From a checkpoint of a small transformer trained on Wikipedia: 15 layers, 7.64M parameters.
MLP neurons of a small language model. Each row is named by its layer, matrix (up: input weights) and neuron, and shows model dimensions 0-95. Each number is 128 + 32 x the weight over its row's rms, rounded and kept within 0 to 255.
After each neuron's rows, "fires on" lists the tokens most often at its 100 highest values on Wikipedia text that the model never trained on.

L7.up285 [180 144  94 158 135 132 111  98 113  92 123 172 135 141 131 106 125 133 146 142 110 171 130 145  99 110 128  55 155  65 182  84 142 130 132 132 155  96 127 180 145 168 150 135 138 105  85 154 125 163  86 186 110 147 139 177 101 143  78 115 127  87 117 198 151 135 128 105 149  82 159  93 150 170 161 151  56 116 146 182 182 117 143 168 123 131  72 106 173  67  82 131 114 127 124 145]
fires on: " C", " | C", ", c", ", C", "c", " c"

L10.up327 [195 126 122 134 139 142 120 164  76 155  68 104 103 129 151 113  99  74 111 172  70 139  84 163 170 114 143 114 154  55 139  90 179 123  80  96 104 135 109 147 116 161  99 109 111  94 153 139 160 103 111 118 198 222 121 102 108 118 102  67 145 130 180 163 138 119 108 143 130 128 100 100 153 116 138 127 122 169 178 194 196 157 154 127 103 110 138 153 179 113 111 153  32 190 116 124]
fires on: " s", " C", " In", " B", ", C"

L4.up385 [166  73 112 132 125 156 152  87 101 152 132 155  96 164 140 140 179  91 134 116  73 204 166 120  68 147 121 118 153  94 104 121 155 123 138 132 143 144  98 194 139 182 148 145  88 162 151 124 185 100  74 137 126 131 114 108 152 168  57 131 169 145 157 103 124  89 163 153  80  66 123 146 100 122 131 119 151 130  87 202 144 109  78  81 102 161 127 125 117 182 140 131 144 139 150  91]
fires on: "5", "_{", " November "

L12.up424 [117 120 118  99 145 101 107 219  93 107  35  98   8 138 169 128 138  56 101 155  78 144 111 160 134 141 100 140 126 135 177  98 156 102  61 111 163 152  95 166 140 116 118 164 158 106  83 148 110 104 104 132 199 166 147 136  87 153 131 107 189 144 168 107 114 106 181 141  64 139 128 127  99 147 167 148 110 134 137 114 137 150 146 121 161 107 109 119 115  91 152 209 135 143 126 135]
fires on: " D", " L", "- D", " | D"

L12.up361 [147 168  92 178 121 161  80 108  92 129 137  96 103 140  50 114 107 117  70 161 104 144 150 108  55 142 164 127 131 185 159 167 100 169 123 142 149 185 111  86  94  92 115 138  83 145 215 125  94  97 128 120  99 132 154 149  78 100 129 102 183 178 135  90 146  90 104 139 152 139 149  98 139 110 140  99 111 116 135 112 129 159 164  85 104 138 169 163 148  96 113 174 115 110 126 100]
fires on: " R", "R", ", R", "-R"

L7.up103 [109 117 100 153 125  80 154 123  73 134 121 109 134 152 162  70 123 130 129 110 156  78 132 171 115  81  83 120 171 142 194  66 137 216 113 108 146 119 116  97 151 139 120 133 114 118  99 152 105 162 188 155  99 129  93 170 108  82  95 137 113 108 105 158  79 146 115 182 141 126 148 181 134 140 120 108  88 174 139 159  95 132 130 169 156  95 155 133 203 175 174  82 134 125 111 110]
fires on: " ann", " Ann", " in", " ex", " ft", " m"

L5.up345 [182 113  94 131 138 148  74 124  76 115 148 112  65 143  73  95 154 115 110 163 102 150 119  90 148 100  58  93  81 178  99  50 154  95 117 111 141 142 155 109 123 114  82 163 117  85 136 127 158 141  55  76 121 132  91 116 152 141 115 138 159 184 111  89 164 133  91 129  83 123 150 127 150 128 145 188 141 148 117 149 171 169 149 130 176 111 110 192 143 142 114 110 119 161 125 146]
fires on: "-", "–"

L10.up30 [151 151 105 137 119 167 129 110 108 143 122 152 139 156 128  70 144 153 174  90 123 158 197  84 134 148 119 109 212 143 129 131 204 166 137 142 103 209 114 115 125  95 140 123 131 144 143 214  98  88  86 197  74 152 109 114 182 129 120 106 170 113 169 140 151 116 105 174 187 118 137 133 147 163 159 150 126 110 143 174 185 159 107 107 133 120 165 111 121  75 109 160 114 130 130 105]
fires on: "o", "le", "he", " no", "we", "ra"

L12.up342 [151 144 129 144 128  96 117  89 124 166 166  96 137 204 111 134 182 124 178  44 130 113 108  50 168  99 166 145 194 140 159 159 143 137 148 171 120 111 125 131  86 127 174 124  76 152  79 129  80 111 107 168 141  94  88 133 149 126 103  92  99 146 129 111 119 129 185 160 129 106 143 179 139 188 173 167 118 135 126 144  99 160 106 142 113  76  37 101 195 121 131 106 104 143 142  83]
fires on: ", and", ", but", "s,", " or", ") and"

L9.up258 [164 112 121 119  78  75 129 199 145  74 160 149 133 120 134 139 137 121 116 135 191  65 168  67 142 130 134 150  92 154 142 113  96 103  91  86 192 123  89 146 135 106  48 134 117 104 203 178 147 160 109 162  81 120 145 152 162 128 155 151 148  97 141 141  93 130 126 144 161 151  64 178 149 188 178 128  92 161 172 124 157 103 106 123 160  91 112 164 211 131 102 132 146 110  86 112]
fires on: "–", "en", "ug", "ing", "ong"

L7.up67 [192  94  81  58 158 112 105 100  84  91 138 167  52 129  43 103 107  59 138 146 138 122 126 130 128 159  52 155 126 119 128 113 126  86 100 158 130  93 120 158 135 142  97 164 128 122 126 162  92 119 148 151  54 179 112 100 101 188 148 113 125 110 105 108 182 164 113 145 103  99 167 129 177  75 116 116  68 137 150 174  97 169 140  57 145 123 105 154 172 139  92 106 124 151 106 142]
fires on: " of", " of D", " of c", " and s"

L6.up87 [119 143  51 179 128 109  84  96 138 133 148 188 132 124  60 121 219 142 137  82 132 153 113  68 238 116 156  91 130  76 122 140 122 104 147 136 101 139  55 117 155  90 185 111 117  88 100 109  94 170 144 103 134 178  71 154  96 161  78 118 141 119  75 155  73 111 154 175 136 138 115 149 125 153 145 101 163  86 143 143  54  96 132 112 118 105 143 105  87 125  90 193 132 140 127 123]
fires on: "ative", "at", "ic", "one", "ion", "ating"

L9.up171 [112 153 116 124 149  82 119 110 164 118 107 119 184 108  82 135 111 107 109 128 184 192 124 164 139 102  83 196 157  56 136 123 140 121 125 135 107 122 131 117 100 119 120 138 109 140 131 160 135 113 196 142 117 111 107  68 123  93 119 167 115  82  98 156 127  61 116 144  75 157 145 197 106 130 136 163  75  62 139 127 120  96  75  94 125 133 160 120 140 138 146  52 118 176  80 142]
fires on: " em", "ar", "erv", " conf", "ra"

L6.up279 [133  90 124 164 134  51  80 118 131  77 114 131 122 178 114 122 166 114 177 128 133 144 140 152 217 163 144 150 105 103 148 112 123 143 104 117 171 108 118 105 101 108 138 150 131 126 112 126 130 186  84 101 123 158  91 131  96 144  96 114 173 130 110 129  29 135 152 157 107 143 117 172 115 167 142 122  71 114 144 158  95  76 146 195 128 129 100 144 130  55 104 141  98 115  90 116]
fires on: "f", " Date", "F"

L12.up312 [ 84 115  90 202 101 123 157 101 112 140 128 109 125 228 163  75 126 111 146 159  95 164 112 142 156 142  80 140 132  87 100 129 148 161  94  81 130 177 136 148 109 103 108 149 125 107 144 162 160  81 132 144 203 136 122 122 134 121 111  83 151 147 158 132 102 109 180 174 124  46 140 121 131  91 154 108 125 182  67 168 141 104 105 134 129 130 150 127 115  93 162 180  73 164 117  21]
fires on: " S", "-", " s", " De"

L9.up30 [124 136 100  91 126 133 129  56 128 144 164 148 146 110  56  96 167 133 138  79 105 158 136 124 136 109  63 128 116 163 181 130 158 106 121 168 110 103 108 120 163 134  82 159 100 129 108 128 150 123 125 151 118 123  45 137 153  91 129 106 139 159 125 150 133  88 173 138 113 106 219 148 162 143  80 155  73 104 128 145 180 142 116 108 155 110  92 175  63 119  62 139 105 104 169 106]
fires on: "1", "2", " the", " not", "ph", " imp"

L11.up202 [124 134 109  90 137 159 140 148  96 108 126 135 199 161  94 128 111  71  91  94 138  86 171 164 163  96 114  71  95  96 155  95  69 168 135 142 144 106 118 187 129 132 114  93 146  45  79 130 164 150 197 141  42  93 111 130 126 127 100 187 139  65 126  92 116 122 138 107 183 122 143 208 194 159 127 129  60 125 142 103 139 159 143 135 105  67 100 169 187 167 142 145 122 143  84 118]
fires on: "th", " m", "%", " |"

L10.up65 [101  78 127 133 145 180  92 156 113 132 162 122  90 145 118  75 133 123 170 137 138  64 132 159  99 166 100 114 123 164  78  98  89 115 136 117 190 108 164  57 100 120 106 159 137  83 147 150 133 145 119  75 177 145 154  60 117 137 148 151 117  74 100 133 162 109  93 135 187 140 107 154 145 181 127 161 145  89 121 117 142 108 151  89  81 112 140 120 184 141  37 110 110 162 190 123]
fires on: "-", " \"", " ", "–", ":"

L5.up386 [195 147 111 115 204 126 174 141 112 161  99 128 119  93  76 112 200 146 205  73  99 124 106 167 110  80 106 105 160 151 111 128 115 117 135 162 115 112  83 146 142 172 165 122 130  90  89 119 133 151 103 120 125 155  67 167 124 144 110 125 179 187  72 132  73 140  86 149 133 111 119 154 168  71 100 170 126 131 149 152 185  56 136  76 156 105 113 142 155 133  89 129 190 155 119 135]
fires on: " $", "_{", "{", " incre", " e", " there"

L10.up245 [105 147 147  99 115 146  87 132 124  83 133 150 173 121 138 104  97 132 170 141 136 103 154 117  81 109 126 109  94 114 219 109 139 136 112 101 160 109  98 124 142 182 157  80 122 137 116 163 169 153 130 174  80  90 103 141 113 102  91  71 158 125 175 117 125 153 132 111 146 113 135 118 130 126 146 150 115  64 126 141 121  84 129  95 171  73 106  98 131 107 141  89 105 135 118 135]
fires on: "ic", "r", "in", "if", "ul", "oc"

L4.up42 [130  81  36 130 130 137 156 134 107  99 125 146  47 168 111 108 145  83 182 124 103 211 149  72 161 139 126 115 166  84 135  71 153  87 136 160 116 139 121 194 132 158 162 138 108  69 109 139 188 185  49 120  94 149 166 103  56 137 116 127 200 183 159 104 178 116 139 143  63  96 111 108 143  92 155 156 111 131 107 203 190 126 130 128 118 126 126 124 128 150  85 132 139 135 149 121]
fires on: " E", "-", " J.", ":", " f"

L4.up134 [113 153  79 133 149 189 155 158 102 112  92 101  95 170 123 107 142 103 139 123 138 166 141 125 131 113 100 131 191 151 153  87 156 140  38 124 145 120 161 146  95  88 127 156 136  97  98 139 136 158  81 143 104 133 122 105 127 156 108 140 184 164 140  53 149 138 140 151 115  90  90 141 133 129 149 166 119 203 179 171 195 200 111 115 166 114  84 168 153 203  77  95 183  68 122 161]
fires on: "–", " m", " pro", " Te"

L11.up125 [ 87 159 113 163 181 101 142 104  49 155 143 134 155 139  64  61 139  75 173 124 107 101 140 187 167 117 143 119 123 139 132 100 139 122 109 108 169  53 124 151 159 133 154 104 154 110 139 158 155 138  84 118 102 132 111 160  84  50  83 162 150 117  97 159 108 125 141 158 132 136 124 184 159 148 180 166 102  92 118  85 136 103 128 183 132 127 152 174 156 109  97 139 160 102  55 128]
fires on: ",", ".", ":", "′"

L4.up410 [134 117 109 134 124  86 103 183  83 147  66 136 102 136 107  80 148  92 150  94  81  57 141 124  96 138 126 160 132 104 122 139 167 144 110  94 153 110 135 101 194 152 167 125 158  81 199 164 125 194 106  97 189 118 155 103  69 106 104 215 163 125 115  99 142 149 169 133 116 111 139 168 109 138  99 148 133 164  98 178 130 133  73 122 133 175 126 120 143  82 107 144 101 183 183 119]
fires on: "ect", "ld", "-", "–", "rom", "- •"

L10.up322 [152  96 191 127 122 152 140 140  83 137  89 172 151  98 128 146 135 102 138 109  95 143 118 113 106 129 185 100 125 107 183 119 181 118 136 143 149 118 101 110 156 108 145  87 103 107 114 109 192 131 133 215 126 135 138 114 158 143 152 139  84 109 176 134 140 166 116 117 127  34  48 146 181 153 156 140 130 122 127 183 124  42  96 101 178  87 105 137 152 120  89 144 101 122 163  29]
fires on: "al", "in", "\\", "ul"

L4.up373 [162 111 126 173 142 111 146  97 134  48 163 107  92 167 101 127 155 131 123 117 168 131 165 128 130  73 144 120 189 131 161 110 176 142 128 134 152 138 121  88 171 169 160 118 131  92  66  53 215 151 140  98 125 164 104 169  71 145 132 146 109 136 129  52 104 129 118 179 152  93  82 175 142 121 158 123  97 142 152 155 170  82 130 142 104  98 129 127 125 122  57 102 179 126 142 169]
fires on: "0", "_{", "{", "ach", " gen"

L9.up179 [217 134  82 150 137 155  93 161 126 155  51 111  84 144 139 152 174 117 158  77 125 171 186 147 167 108  90 139  96  98 139  90  66 107  52 101 163 146 128  86 127 150  60  66  75 141 195 146 126 136  56  86 137 166 129 120 118 105 115 181  98 111 135  82  95 129 114 123 160 144 163 153 172 112  95  98 105 111 166 154 127  61 106 154 156 110 153 183 122  60 133 177 136 147 129 124]
fires on: "or", "and", "id", " st", "er", " en"

L4.up44 [146 167  95 143 156 144 116  83 105 128 149 104 126 130 123  78 109  78  88 128 181 161 112 115  94 104 130 139 136 160 122 122 150 158 120  94 101 215 102 144 142  82 166 169  77 104 145 120 123 110 139 156 124 164 195 159 134  92 146 124 167 160  93  46 129 102  92 161  91 128  73 113 122  96 148 144 125 150 100 126 120 136 101 142 133 118 135 166 154 113 130 124 152 129 180  57]
fires on: " U.", " St.", " San", " R", "-R"

L5.up72 [ 87 158 130  69 120  64  83 107 169 106 113 138 107 155 172 121 116 129 135 144 151 107 221 166 148 171 115 127  72 147 143  80 124 146 140 170 181 142 125 105 145 123 131 150 115 161 104 161 172 178  80  99  92 192 143 148 110 115 115 126 163  76 104 139 121 121 154  97 122 179 139 150 117  88 139 134  70 110 125 154 107 141 170 182  65 144  73 146 116  90  74 128 115 109  92 122]
fires on: "F", "-f", " (F", " of F"

L5.up199 [178 116 105 133 151  64 166 115 106 150  86 145 106 226  76  83 190  93 137  81  95 129 149 190 125 150 121 153  70 117  84 103 122 135 126 124 165 140  88 102 127 135 153 113  87 115 107 137 162 179 118 124 149 129 100 191  95 166 102 135 159 173 120 141 129  99 117 176  87 127 130 112 118  92 109 178  95 143 112 152  88  95 149 129 147 112 149 124 125 154  98 139 135 106 112  82]
fires on: " that", "ly", " there", "ually", "y", " died"

L4.up79 [141 123 131 108 173 112  77  73 141  55 127 157 134 140 143 160 175 145 168  99 108 126  93 112  77 125 133 124  94 136 103 121 114 105 157  59  95 168 167 200 127 145 151 114  59  99 108 165 149 159  98 111 154 140 155 158  69 118  94 120 122 160 116 128  70 108 153 121 124  63 138 107  78 159 146 148 179  78 145 128  97  64 116 154 141 107 118  95  90 125 154 150 151 144 143 103]
fires on: "rick", "aur", "reek", "ian", " Australian", " Scott"

L4.up183 [143 136  71 180 111  72 150 150 144 124 142 158 133 154 159 121 110  54 115 100 131 143 126 124 142  81 175 191 160  86 122 115 139 143  89 134 153 105 123 176  98 108 178 128 105  91 139 112 138 145 142 153 136 175 110  87  79 156 112 115 178 155 106 117 108 123 180 122  98 118 134 144 165 149 160  65  99 144 154 156 118 117  35 158 161 128  98 192 154 124  72 120 123  86 122 151]
fires on: " Co", " Mc", "C.", " Mac", " O'", " co"

L11.up210 [171 154 145  92 138 160 116 149  88 130 143 135  99 135 107 128 127  68 105 137 121 123  88  69 158 147 157 148 108 151 150 126 162 113 121 105 109 126 139 156 129 144 145 143 163 132 145 151 154 115 192 141  89 134  85 152 122 131  74 141 133 147 135  50 102  83 125 209 178  86 148 149 124 137 172 159 200 112 166  99 147  87 166 113 106 112 142 159  56 146 132 121 122 169 166  82]
fires on: "at", "t", " mot", "it", "ad", "as"

L12.up268 [102 105  95 156 101 170 107 176 125 136 133 101 138 146 165  90 113 104 150 139 105 130  96 140 150 149 188 162 121 114 155 154 114 122  59 135 180 128  88 125 114 132 139 205  80 167 121 138 119 129 153 136 145 131 223 108 101 124  92 166 140 135 114 115 148 101 130 124 109 162 107 106 127 147 110  96  33 147 101 155  71 152 109 125 113  73  70 161 132 116  95 142 130 116 108 175]
fires on: " St", " Y", "und", " C", " F", "st"

L4.up310 [103 173  78 147 150 135  94 113 140  80 164 174 137 180 156 150 108 124 200 167 123 111 142 154 131  89 114  95 142 144 133 107 155 129 128  99  76 174  99 181  99 143 117 125  73  51 146 144 112 151  99 107 130 192 131 153  45  96 131 115 130  40 144 142 125 149 127 103 152 119 112 143  52 154 126  83 162 123 114 174 120  88 128 158 169 110 125 121 157 143  68  73 110 185  71 133]
fires on: "anc", " ent", " Atl", "inc", "enn", " Los Angel"

L7.up178 [142 178 127 140 103 142 138 105 118 118 120 140 104 142 105 176 145 103 152  75 117 212  55 147 110  94 159 105 151 150 166 116 142 204 100  62 147 170 137 105 146  87 148 159  79  83 132 152 162 134 168 139 162  95 114 112  90 113 141 127 133 158 162  95 140  73 129 139  76 172  98  90 111 172 139 156 146  82 122  86 132 176 149 185 105 117 174 139 127  89 122 172  92 156 164  34]
fires on: " R", " Cl", ", R", " Act", "),", " Just"

L6.up28 [171  80 126 112 158  63 175 110 134 130 121 117  90 157 121 154 138  92 124 144 106 152  74  74 110 172  51 128 156 163  68  99 114  96 112 189 170 165 118  71 136 142 114 158  85 159  69 109 139  73  24 133 182 115 119 134  59 160  93 108 104 122 139 138  88 129 102 190 118 146 107 103 137 176 142 119  66 106 146 141 101 136 148 117 111 104 154 150 105 142  72 168 118 174 138  69]
fires on: " w", " United States", " there", " Israel", ", ", " that"

L7.up402 [138  87 114 179 120 144 161  94 106 142 143 178  95 172 170 107 145 123 145 129 149 113  68 110 132  86 138 132 129  85 165 108 133 154 121 123 121 112 141  86 105 123 117  73 113  55 128 137 115 196 170 155 111 168  84 158 145 111  87 138 159 159 142 174  75 118 160 129 132 100 122 149 100 194 165 107  75 165 110  57 116 133 140 139 175 122 125 147 135 183 132 169 159 101  95  84]
fires on: "y", "ir", "ry", "om", "im", "um"

L9.up5 [ 82 177 115  97 174 188 118 134  88 153 129 145  82 127  93 121 198 125 206 107  64 191 122  86 137 111 116  94 139 144 157  85 135 118  85 152  82  87 101 159 131 150 114 127 131 139 161 187 143 105 117 165 119 134 116 137 105 145 155 168 146  86 121 149 145 114 169 108 152 135 142  83 142 154 151 127 119 135 107 166 155  99 171 115 131  94 112 132 141  92  87 170 170 169 180  80]
fires on: " the", "3", "4", "1", "11", "2"

L12.up226 [163 105 144 169 144 179 136  93 115  94  70 114 168 129 129 122 154 106 169 100  96  27 166 145 113 110 213 118 120 141 117 121 157 123 143 165 188 109 135  67 151 104 105 116  60 126 182 138  66 153  61  85 106 135 119 171 148 115 123 140  99 175 128 102  81 138 170 104 151 113 153 119 147 116 106 129 135 122 108  98  68 131 132 115  87  98  41 116 131 134 142 143 114  85 139 155]
fires on: "is", "er", "ut", "ac", " | "

L11.up327 [102 109  64 198 195 168 149  94  66 131 124 116 100 128 107 113 168  92 148 146 156 140 154 163 118  98  73  64 157  68 133 106 189 134 134 126 130 165 150 201 147 185 136 106 133 125 157 122 109 132 142 110 123 133  93  93 118 116 107 160 130 128  78 115  99 151  99 159  64  56 120 172 199  84 118 165  52 150 111 107 132 108  81 172  95 130 154 103 190 110 173 128 104 121  78 121]
fires on: "res", "==", "re", " ex", " sup", " in"

L10.up273 [158 173 154  82 134 169 131 146 136 141 104 165 181 109 119 100 169 133  66 141 165 147 144 107 171  76 123 152 104 146 187 126 248 148  83 103 177 133  88 167 100 123  93 112 148  86 145 131 134 153 146 194 160 122 159 156 125 130  87 129 125 145  96 107 133 138 112 188  94  58  83 181 146 126 161 184 130 169 128  98 120 108  93 113 115  63 143 160 117  72 107 173 150 132 165 123]
fires on: "at", "out", "as", "et", "art"

L10.up252 [161 139 136 125 155 146 174 112 147  99  86  70 120 147 126 149 151  78 128  97 151 185 152 162 141 158  83 114 140 112  52 111 102 141  93 109 131 145 197 140 105 166 128 161 130 171  76 167 141 130 128 119 137 194  70 102 138 185  75 142 143 109 140  71 108 135 118 145 124 198 100 101 130 135 105 159 103 105  90 143 142  72 151 130 155 116 108 127 185 146 125 171  64 142 120 162]
fires on: "m", "n", "em", "rem", " rem", "an"

L7.up439 [155 173  58 181 142 170 177 135 137 110 149 132  92 128 114 153 115 111 130 142 154 116  93 140  71 165 105  80 117 147 145 145 121 194  53 119 144 160 146 129 128  91 145 162 114 153 169 179 126  96  99 160 144  90 112 197  69 132 123 143 138 114 133 121 159 111 149  75 113 123 105  92  72 167 160 127 148 116  90 160 120 143 138  93 175 137 116 140 186 101 157 156 101 130 102 123]
fires on: " R", "- R", ", R", " | R", " H"

L4.up77 [140 156 125 173 140 140 127 154  95 121 145 123  58 150  46 136 171  80  92 108 111 144 190 113 125 118 135  84 170  55 121  84 210 131  88 114 132 128 121 152 146 118 139 113 112 170 132  63 134 144  94  69 151 136 151  97  85 158  78 136 182 187 154 158 134  96 143 125 146 119 127 144 121 121 155 124 128 211 155 176 199 147  81 127 160 156 112 105  88 164 117 172 142  93  99 127]
fires on: "H", ")", "_{", "I", "A"

L5.up151 [126 202  63 109 127 134 141 119  97  63 142 183 135 185 177 133  84 117 182 138 134  92 155 152  84  86 146 145 124 162 141  77 121 177 139 135 184 185 106 147 117  88 157  88 115 100 117 147 104 186 179 184 194 134 167 107  85 127 134 129 121 113  94 195 154 122 143  82 124 105 110 129  85 170 141 159 119 197 149 157 120 123  96 143 166 133 115 160 182 122  61 107  99 108 108 149]
fires on: "anc", "enc", "inc", " inc", "-c"

L12.up175 [122 145 111 148 137 163 166 116  76 189 124 137 131 149  72 158 110 126 145 140 142 113 120 170 136 131  97 127  86  98  98  65 155 130 106 139 129 145 138 125 100 123  84 124 135 106 177 139 154  72 160 114 142 107  96  98 177 108 124 122 163 166 145 174 155 121 160  88 127 156 149 126 118 117 113 154 104 127 112  95 116 116  50  52 162 118 161 103 166 124 131 154 115 190 125 105]
fires on: "| ", "-", "1", "m", "5"

L12.up343 [107 114  94 137  78 169  37 154 128 127 129  93 170 186  85 111 148  36 135 148 132 152 125 118 136 115 171 155 129 132 203 149 131 180 110 100 122 127 115 191 136 137 168 215 138 137 184  75 172  86 138 133 123 143 176 149 101 123  82  85 170 126 168 135 113  59 150 138 100 169  95 166  85 132 150 124  93 123  79 142  80 160  79 119 132 128 126 214 109 118 124 179  90 150 205 125]
fires on: " T", " B", " St", "B", "est"

L4.up229 [156 210 156  69 200 104  77 109 139  58  73 102 123 149 124  92 145 112 194 140  97 132 115  96 176 106 133 104 154 127 104 126  97 181 111  77 130 152 136 128  80 156 167 153 100 122 119 133 100 108 136 163 121 166 142 110 150 115 144 101 183 145 142 140 133 150 148 118 124 124 145  96 115 186 127 147 125 146 159  80  69 129  83 134 160 147 124 124 111  55 150 111 123 120  80 113]
fires on: "w", "ver", " sm", " sw"

L12.up297 [183 182 152 138 151 130  31 110 135 104 123 147 125 140 109 161  99  97 109 174  76 160 135 106 110 123 127 138 123  86 162 113 125 136  28 132 175 103 143 137 136 171 164 111 101 205 140 152 202 108 120 115  96 150 118 143 124 134  55  91 166 140 112  99 161 103 209 142  76 175 107 105 124 114 172  95  79 141 101 133 101 130 123 126 113 133 116 132 151 120  71 102 129 109 142 117]
fires on: "f", " F", " B", " K", "B"

L10.up20 [172 153 125 166 116  79 125 125  90  99 151 123 166 207  95 103 116  81 109 122 109 154 135 160 144 121 105 141 113 153 126 120  86 144 139 163 107  93 139 122 123  72 132 186  78 156 146 145 134 139 144 112 110 138 161  90  96 166 144 194 121 146  52  59 156  71 171 131 148  98 149 145 135  75 120 184 107 153 136 142 153  96  75 115 189 119 190 152 150 109 121 141 176 161  99  65]
fires on: " |", " all", " | R"

L12.up277 [176 161  76 170  87 111 107 148  97 129 166 105 179 158  91  97 107 124 193 135 119 158  99  87 154 111 154 116 116  97 139 146 119 136 113 118 108 116  74 104  82 158 158 204  72 132 197 225 128 119 112 154 128  67 111  99 188 131  88 138 155 123 163 153 199 128 152 116 111 140 110 115 129 144 135 102 111  92 120 179 123 124  44  87 147 144 173 150 155  90 105 103 157 138 143 117]
fires on: " St", " Co", "st", "St", "o"

L5.up187 [142 120 151 121 143 108 115 131 110  97 138 122 148 156  70 150 179 166 128 107 111 144 134  97  98 152  95 107  63 158 174 112 152 135 105  99 200  94 135  68 113 208  47 237 155 165 154 110 140 105 122 134 150 116 101 127 115 143 122 138  97 181 157 143 123  84 131 176 101 168 147 112 136 166 126 134  85 112 102 131 163 141  85 105  80 101 149 142  57  92 154 191  45 131 119 127]
fires on: " not", " un", "| Party"

L10.up144 [105 121 124 152 161 118 169 187 121 140 148 173 111 116  67 119 136  94 189 147  84 186 143 144 165 126 155  22 149 110 106 137 153 153 140 110 141 147 119  80 153 163 139 125 130 151 150 121 130 133  98 129  70 114  92 139 142 186  86 132 159 169 134 122 159 133  92 170 106  98 160 142  80 147 134  82  99 108 195 126 162 110 155  88  91 121 129 105 107  43  75 147 138 134  86  78]
fires on: "re", " se", "l", "ick", "we", "o"

L11.up19 [117 197 114 105 133 183 115 152  62 179 119 192  79 150 147  79 188 107 201  88 183 130 100 130 184 139 144 124 161  71  90  79  78  96 116 159 120  82 141 178  85  86 111  77 112 113 150 160  98 159  70 170 136 157 100 163 120 104 121 130 152 111 153 146 159 100 110 139 159 117 117 154 123 188 145 120 164 150  84 136 127 117 162 140 144  43 120 212 118  86 107 115 149 147 141 117]
fires on: ".", "–", " of ", ",", " ("

L10.up88 [117  99 104 174 108 152 105  89 111 149 108 162  87 163 111 132 114 178 117 120  96 193 103 113  91  83  75 154 147  97 147  99  88 117  97 129 155 193  79 157 106 118  40 157 117 130 166 127  66 155  96 133 144 147 114 124 128 116 172 140 142 117 148  85 159  92 150 130 187 103 127  78 110 165  98 159 137 154 164 125 138  98 116 168 128 113 138 172  96 112 127 163 156  68  61 160]
fires on: " Play", "ener", "en", " ship", "or", "er"

L12.up327 [139 163  82 149  63 115 120  97 109  61 137 140  83 147 148 148 104 147 122 131 169  91 141 135  96 145 103  80 157 104 138  92 158 149 177 171 130 130  63 134 138 172 153 154 137 115 115 157 162 144 164 139 149 164 105 126 147 141 123 128 134 155  55 180 155 174 194 112 153 150 104 151 120 109 161 106  88 133 171 103 155 130  99 120 127 122 120 108 235  91  64 185 137 151  90  92]
fires on: " c", "uc", "c", " ac", "-c"

L4.up54 [164 118  94  86 151 130  81 109 154 112 157 185 145 158 126  57 129 111  83 105 143 156  97 134 145  95 119 170 148 112 188 124 147 133 160  58  99 170  72 116  99 163 179  99  80  81 140 109 128 119 150 153 143 138 155 171 103 141  86 136 126 135  78 109 120 126 101 140 120  85 138 168  29 120 157 134 150 156 103 104  51 103  93 165 147 108 137 109  75 130 134 189 126 180 165 132]
fires on: "ase", "oice", " model", "atch", " case", "ourt"

L10.up38 [153  89  74  80  89  84 115 152 130 121 120 119 120 141 101 146 106  96  93 131  83  64 125 142 137 133 156 150 114 123 128 112 115  62 147 117 138 105 140 119  98 119 140 142 115  93  70 169 195 170 173 107 164 100 145 117  73 127 123 147 140 134 175 135 126 141 124 107 101  58 154 156 130 160 143  84 129 181 177 174 115 181 158 116 139 111 120 191 140 147  91 109 171 164 124 162]
fires on: " V", " sing", " Preceded", "|---|---|", " Succeeded", " Sing"